MLP neurons of a small language model. Each row is named by its layer, matrix (gate and up: input weights) and neuron, and shows model dimensions 176-431. Each number is 500 + 50 x the weight over its row's rms, rounded and kept within 0 to 999. Numbers have three digits each. A neuron's up and down rows have the sign that makes its largest values positive.
Before each neuron's rows, "fires on" lists the tokens most often at its 100 highest values on Wikipedia text that the model never trained on.

fires on: "\n"
L6.gate555:475469559541500590432555497498445580521473551469514577436477498531495600553442442474421473442522530516604477466500451407493523521550447516456550572649497489449464571433455546543488519545429544429467479478493586494499479439309490543518473437453551508545539451540512464440582534390463555492518477476547517515546503457470500432510494531530409514441499506471578505488530546513524558581409359504507639444444522545520534492429449475501460490555452492511472459481491620493478577511491500568569555464460476566435482532482558589522474460486501585434455443410519421531479568594560360580430541598501451465552594500487425508495534449484469516452457526569489571553532541615412576540546505532414536472445449515565587531506367459526471497462516518504580466549415503541523491495532548
L6.up555:500447568491525553471566471521492481532512480455475552512548464403487466598503541546493418450485544528462566512512535589480421531564510495540517457442565426405531506480428507491515505431447537483562391586503407446462596511442549492490553425560495383407532490558486478551474448480517516426526492481508545492483536563436554519552584521516512579497492443514436487508556537628540508564595434563456613551498436526566592491519610517525515467554467473479508459416515583483474516516513507493576525454534453567496495508643484452489462459517614499431546541423538543514518506572530399530514456464541432547595470581491477512473562537561429579448419485507527486479535505478461540467468523633461556471455507501531504556470549638608581448474493566483443495591533487453536451462500454

fires on: "\n", "===", " announced"
L6.gate961:509601470467534471478496536537508449525468520545592550512509502540508475499469452504466558513470492487458519519509497574504590555577500498459519564639541463523521512534540481410517464548448486512466539488499548474548509500489486458464589456500578496531439592375540571524564536375451426537436496520487497522551522587470410511402395499481419459493529452464552383547468542482458447425470465536478489505468516538388564561546485550452492466433527411539560531474431539586527509509510585510577533526444418427499469444500492524471487502495420402394531554483538582529493454402587504475446524398538453473448443643440469479493520443517442543522493507509481577515386544507520506472513586535510507469496456535519453529547445531487525553432449466493522509526492495503590489488495515
L6.up961:419467469613491463521426482488530466532552464523508509451542494563553427592384433566549437487436506538515545491589515537510499457547537390531506448421548500512506480445553505350528530507414486540533517455553475454373384417558465537512526426484460655515479520503513552493476484417558498487491542452456468546506435588459580542431504510488548591470458526481547452495497496458436446594537472553500499538443466444469427518585548469396515590458405488562561557514569476458498575617544492452518483516617425406517539474412546414571538508532541451467593473513485558539595552510392487431547518487467498515515463521509435492482488518475601526456512474479481484531522448494461587557463474526503599576529501550502628517465462453510431559497489551475505450457521516428445504440473416

fires on: "\n", "—", "right"
L6.gate1154:524568522490531493484568603557481450480429535486567523524442548525479492523497518514605526429573438501467475403568472498544505484552445604515451447402490568584483494408579480491509515547435523505572481497518509537511520523442425503461443485492620512483508496498489460430492559474480487436506410498548539535498454550462434425611522561434504460421437440588562492485422538549460443430471429385462584570553452505520531469459490525470475506557591493424504538462475570509409544414464532528446387577483511478567531480481515510445411486515455521499530474591519437479539511466484533447518493517532451474483468567520493488458479490582451565433499538532478409434547489559530444487554495499497561437495532421540538388563439530438455505537499490557463465519445575590515545490587511
L6.up1154:505549424550511552546529466468511550444518543501539554518463553468543432548496538588595490565508534495507528559594556421498473477584518451451528529550442448468470530367513461471476487534541539501542438441566501529449499531438477441459520499548530516495481474544471537495487472433503447483442487566519539545499424415455470435571510548442569566476470529502473542485485562434475486494427480422526475502443505584470441513481527519528557548560562542606475390434512516471483558531375440420559585524478526531463398455525476485443543588488431507539447366476437476544494515565485520423457521473494435458504486550395405579496457448525473528474485508460448460485542597529415431534416620554490535500476370418482516603519514483495560476498457457569493460543452495401520402468597524

fires on: " |", " map"
L4.gate1158:526561549545571526640567592559480461485426550500516484478465454510579462562450483598423445443405406532517524507495500518525509504506541498403505516551558519548492513428473422552515619481513519485548427571466501574429495566468448466403548594415559380519548474516529527479501600407478468485392434553576534540550436486383572449558470503504568522407587586514522447528593520491420506544477531501517513480389503462521560578443512611532505485471534526439476424516523447468561477461508520447477549528513510443455477431443491512444624457494496504475459534468464459561461383478468547473441508497512493530463440543444587471514515446524525474432522540575562573548501522598544550484507477520423462533496481515507494599571488552472426449508585594446520529555549527522489503510505454
L4.up1158:496425537457498497504523453496452458409560519552581489485460472509497448500392493638572526534465470483557537511454527442649498472447472543410538498471525441560468487526416483525450487477577539488485562488443533510489539531514562542497449464422437528518546479487528588487499597504514447655581502441523629469467492432507561524409460521519517534527551477448470516592504454535505459477565574560492498542484522443537601472447512511411437504516469526568529477398513508513471535457503430500419571455540489482574519507473448493496510521498486463488483514508445455466378420452420491413454425480568455561428434545399507524517558453462492510500497497506542445442457503601454519435534438513450546488549503537482516449482505408506512556506514474541538543463446374401460437445544534

fires on: "\n"
L6.gate644:498582441541474397516518499499520501428477540511483545513543493566458497450451519499483416510535502534475435476612521499478547397540465531426570518560607646520554537508541454482485539472520510542482511512431510523515519473518481498477500470452517445588515484522508459518566458517519450553471475534470432601477430440443431431504488476520509426559495418463600478474516456502464388587416432459506502536466480407431613548441501579501426462468503529562498478419578478550461514466467475490513510473429427394538566468484451474499443504423523610450479458476488486560432466447513490532468486446468529611441552573454535544497552522489489557485497520485638511461482468420467519517499483479457453458533506495559383515522457447449574554510556471522550538550512440527528506530487332
L6.up644:593562490505546447481600574481472487482525407541527499475502547486496454607535530590495540499572533432523557478576527545499527511497519423432585539454533595499455483577427506506368441549475468469521497534535437478400536438544561520557435499521426521579472515569430551622571501520518378466487509414546493455318561477487469636541513553449468597516504457545422477452498514487561474534482520469436487494548514500619549526543471443519557552565525397534498535487507526491566452496486547527518527551539496513536490508417510595512477498581512552428586500477485514478550550539471547532451545542491571549514524473456499451499460419477368432547451495528485619502620475571471486536514502442525588533513487474489521550501496432460534468528514492473474543503486558437563524471537545

fires on: "\n", "==", " in", " fin", " |"
L4.gate529:579454564411586530535561520480407440464491464547493532486458418508478511506524507466470525542421476471438439462452539488484489515573375502621503445466465400572524618612497475439460438482534401446480541517470495512466510399498512447523506474465558505470451541562437392552469520525465468473493509579497539513472527540479461500456465474507531400552446409415496469497554457544497579564550545473562515537454571456441455409403411436507528441493505455498437458510484527554546524488609444460536490599457545591614612550469571652561480505484497488407529505532491452494512451478445493365511426516507497480517478486538450571471574516481525464495564519538602540527482460515576535602558426424543472465513482522511590476510430555582542557518527467500511572578557500492424482465510488
L4.up529:623534504416512534551518539488491587543528472460507468472497471326535480511568433480481528525626531547496494585493473486569473552483540498515442555505561368454417476479621486520514482388492472477497572481559452457545554493472550540465486487495576518514516508559512485470547478637515427505540377494475561507552489569494483396499519534481555478478493502552596477544549510504531512483465487584406462481508537573499501471503466561473533496506380514473514609528519554518488443474613523576437554512518407533578502583420413498478515517505395490463493468550480437460503458464521548529530452465389515525560559485479584530504527557445478484430532497518451544498505517514580532513472468471448470575583474511532598467522505492417430431415481429473438470579545478477433564500484501

fires on: " |", " as", " while", " where", "8)"
L4.gate869:540498547527509493603565497581427479481420501443529519508470500475517494541536448446435573481537514549401408516437561469483475548429464569455477468494425517599518567402512411521525534575538508485537453524424572534560445546498565525460523520474607570506546626529436418421466511501446467531518493514505546487435511557496390429485445485529525417499477491501514494549569503398502485476530555415526424585494544531563524514482487580510531498521542495482576566509481484599519545485520461503464555524413465532584505527505434686558446440484558632413502582532398378453535487437520504541449459512495545531482550504541507485500571529556552451492554566479468493481480487495575487444533489387498506467485413511559452523570455498445436530407507546571413505436521544513436502483508438
L4.up869:539501427521467538549575554539524454458390549452504496505437576434531513446520426483532523474472597539444462447475503543548433544398457482492464476549472546575452485464451454466587544535546502552424505475519540466416561471376580463466483481467469513521502480423515471470398547542408467554565450541465566437461497455483454548446510497520503521617523456602498479591587501438481590432470540454561513500521485453490509503499540496516567417533545493480571506439476503529501491486564429460581502505592466495501486450525487515491503486472527548492413537494486440536496517380560496374445468506557480446475450498506468422538571502536549449529553481481435477563447502512469548438590512489500505461462501507557514551509473502498453491452591542571423535531501459563518495473449459

fires on: " ==", "===", "==", " ===", "s=="
L6.gate891:451486611535502498575630509517446507480453509463539524506495421608535399458542549458535448559490472500461444425535521479519507438505415518529493501530492525537495547542503495468529474614544485523498487465365459528444465545462481488407521453464594476531547535566466482469569519543456469514573465496485641501492435519587545418462531491538448437486564436539496485503590596483548435494606525458456464543579426519549550516548570523552568468517477529445496459531488536594551517476555483547469564603450414480528594467523474522457506559464528611526501402434531532431520366443517556485591507558554570444432611557508619428533486474434523483537489508538477390498595557496474605509498479474504483426529542447467508432490491538479533520434564413514612478509477537506512506505463405
L6.up891:509622497530453555549521508412479549551386497541547513516530520526558558405433455526467494580576525474485457412469483430606625458467484458491528549529553485450523545416567388427558506566493470489549535483517460535514525558532479508535506557430563514438467472552506439492577496606538481528533533447434488555565477487524462511449494530483520478575524531479503476583448542481553481493522526491410406524505485572583499455662506462467441543385527487497571459632428504457522576524610533534527514575530453458473471453409558529440559589586431523543419456449410486539482428477507451494487537530489429455519516541421418422542441537511429534470434431522454512468492506522556492555559440501644510629449515428487487469555527521452480496445486470531475437419525555534430516507448555

fires on: "==", " ==", "s=="
L4.gate494:532495586442570518547582458535343521519492513538517563549570451521519529474448499450415557486554491504514443518406493525427490520502355506445485476460573517531512661476481509473499478582590442468424602507372577506564524445432493439484513476530642520549518556480496454527517521537461500629474465492455536535518427523449389428486410464524490390501542514473537537561501440431571559529544538443503482505483542492412617463474524557503516421505552525540465478528494622618565549417548386596487488613470417409546626507525570511501520520507443536469542465523540433531457464451514516568401575486458492483468510545575558564435574503455520471500591504418518519576453492475443568532471579457453456490493482505483392462519523417447479473433549471429540536564507457570498524471459454
L4.up494:484560502487648483537501516497361407455503510560452520639520472472519455419435495547406432461549483446489464440425574593549543563537381537521408579490538406562524613546595511448427459536540502558454576528463563496523585446414533418445527482456576423494560591459468401505532534479445501560438479521443534564562480490477454471475448506461488465498573448451577464520499470407543428561436492395522476478467539542508557475518469550506615482474520565484494470496461568581574571503555397523496526546509433447520514494581502543475463570586516553439440503473464485503542468416523515486406515513429471551448558576481510532417501494480499445460561505430481535477467511538508533465580523407577451528521449483485495500532429499469504446471473506528518502531514517642535504497490540

fires on: " that", "-", "\n"
L4.gate744:508442519495553468519529574497461379536487468510498559485466470567405468544441478407564494492540543528537571530526478578416580487514446523505537528494566613539520534390486585470518569490448502496491578522512429455579613449391471528552466393462548552519544465370480423502523508450510526511567549465447398548469542493470444502542527467530480456483537449526534507499456511506540498477413475488508552446474450597519526510533507556500498485500541527564551541528533519541394454463486516452544510495488467448442461535496465507482459440491476534503570527517459400579543470484592464501451508423471479507517507536440469485495492511561394466586528433447495515491461511407500558393457541520530524470516467484473476527512410482548580492466463483541468603562574538591560544455445466
L4.up744:519440482563391569488499537559549540411520485522582528484506503527461475510475520540495482506517482520472530508605555538537441424500527461413502505458533492454525564498329461519544517540534577549537469526549476496495489518486510482403473576471538535470434446682424463471509519445516519502477515523473519441382453519361602600546473531512499495523459608393501496545526526491459541478459432481499483581586562484547566458462585519448495486531557415484502510469416519479574495553495514389470544418563501390500529527452585497547525474508441484524504519395630525481431531530448383488522501414456486503472392546520525495477560509518513434467528506499515439455473542477508576559461490563475497553473471476501491589525584549461533485456521509531469526570418477452486463575534504

fires on: "==", " =", " ==", "==="
L4.gate418:584595526438578499498491521527457573402448526500551502494510554482574386498445544456508507570543471483508459636442483519481533459451501527522467500491551581522493448501529453493522506557489412417482527557430481585499516512417462479502539549520501481431516532455466505545427529562548481597575458511444506604471456545601455494554483411504532475600625516452460480520438487392536537536493566500567380492488524526494496496420423515423566408539500563484500448491448513568481517471463537512464406569506522519505542537560523465598547528472519583512553462434485432493498531515486474407454439536506601467509453493508470490506553537420585490416509574526539561496485456450408499468497561506474476467484396503479521466476452509431468521482531427518540493436551476536531506456405503
L4.up418:515493481479432417547410426395442529467528422581488451519494542510484510545431448543501543554527569509501486497444510474454562500472438483488487484535577420430504456517567461475519471533500541532466501490462507584491529487468540491431477552496516521496461500465478413464496577533587524552469480596483445601414536487491462504541527580566428421459526571504527538521528491454698597496513451524511529455480561505582524507483502552378521521501527521495522631575565415480504513467521434536492481490468506541540500449444457492509470455582406555493518495451542515459518505516456396536547498485500546586472439521452515566503463503590545485432516469560499605430495542597420544491494483435472502657456345486509493502464454455520441414450505423499468510489433587473562536529495538

fires on: " 3", " at", " 4", " und", " 6", " |"
L4.gate1010:565561473558580435513515533535523481589555424610539547583561423492518490536577430474452495470542525457395450561443478522528493430558489448428498511459569411486547491456617501565572499419499589585432450510390582533503436547476478466510450550457526523599440507499453475455457484464535426532440458539504518491504498463450511460544563499504502465451524486583426464458428507417602510517594583488512479507378458474582606484426493515488466428387520561530493491496573464500503471523522584515511483556494601442547542495535468459490418528470500536424467476511527465524463479540428574523455519545412475466547438488400568545485482467525567536514564465577541529465509569436498499474501512573525492528470464528423492548544404472466459531467474525481559498537533575536567509479480434
L4.up1010:523425526527438472520490484445493537420482516480428515458441486509465427451496464513500514475533453512529487439479477490551574434519495486530452501528430457531548465593502387417483469453486536430484378589411561505503574432522595546412596490495473565478526524505511537492541536488582463525534499567523521444571444614502524454594516551470478537444480562528465535480452521557444447571523428472433456483542519474558483502511565503505461516542522537389452517438438555392461504471466479532499445450400582580576567530469565480436496553533567528426492577335518471552466508493543493478496413490574521502493498514447526436484466502431505531457484445529585609458389433514504482584542433490299498499548498555511490577415453563458462454623504642562498509521466478505593511478420500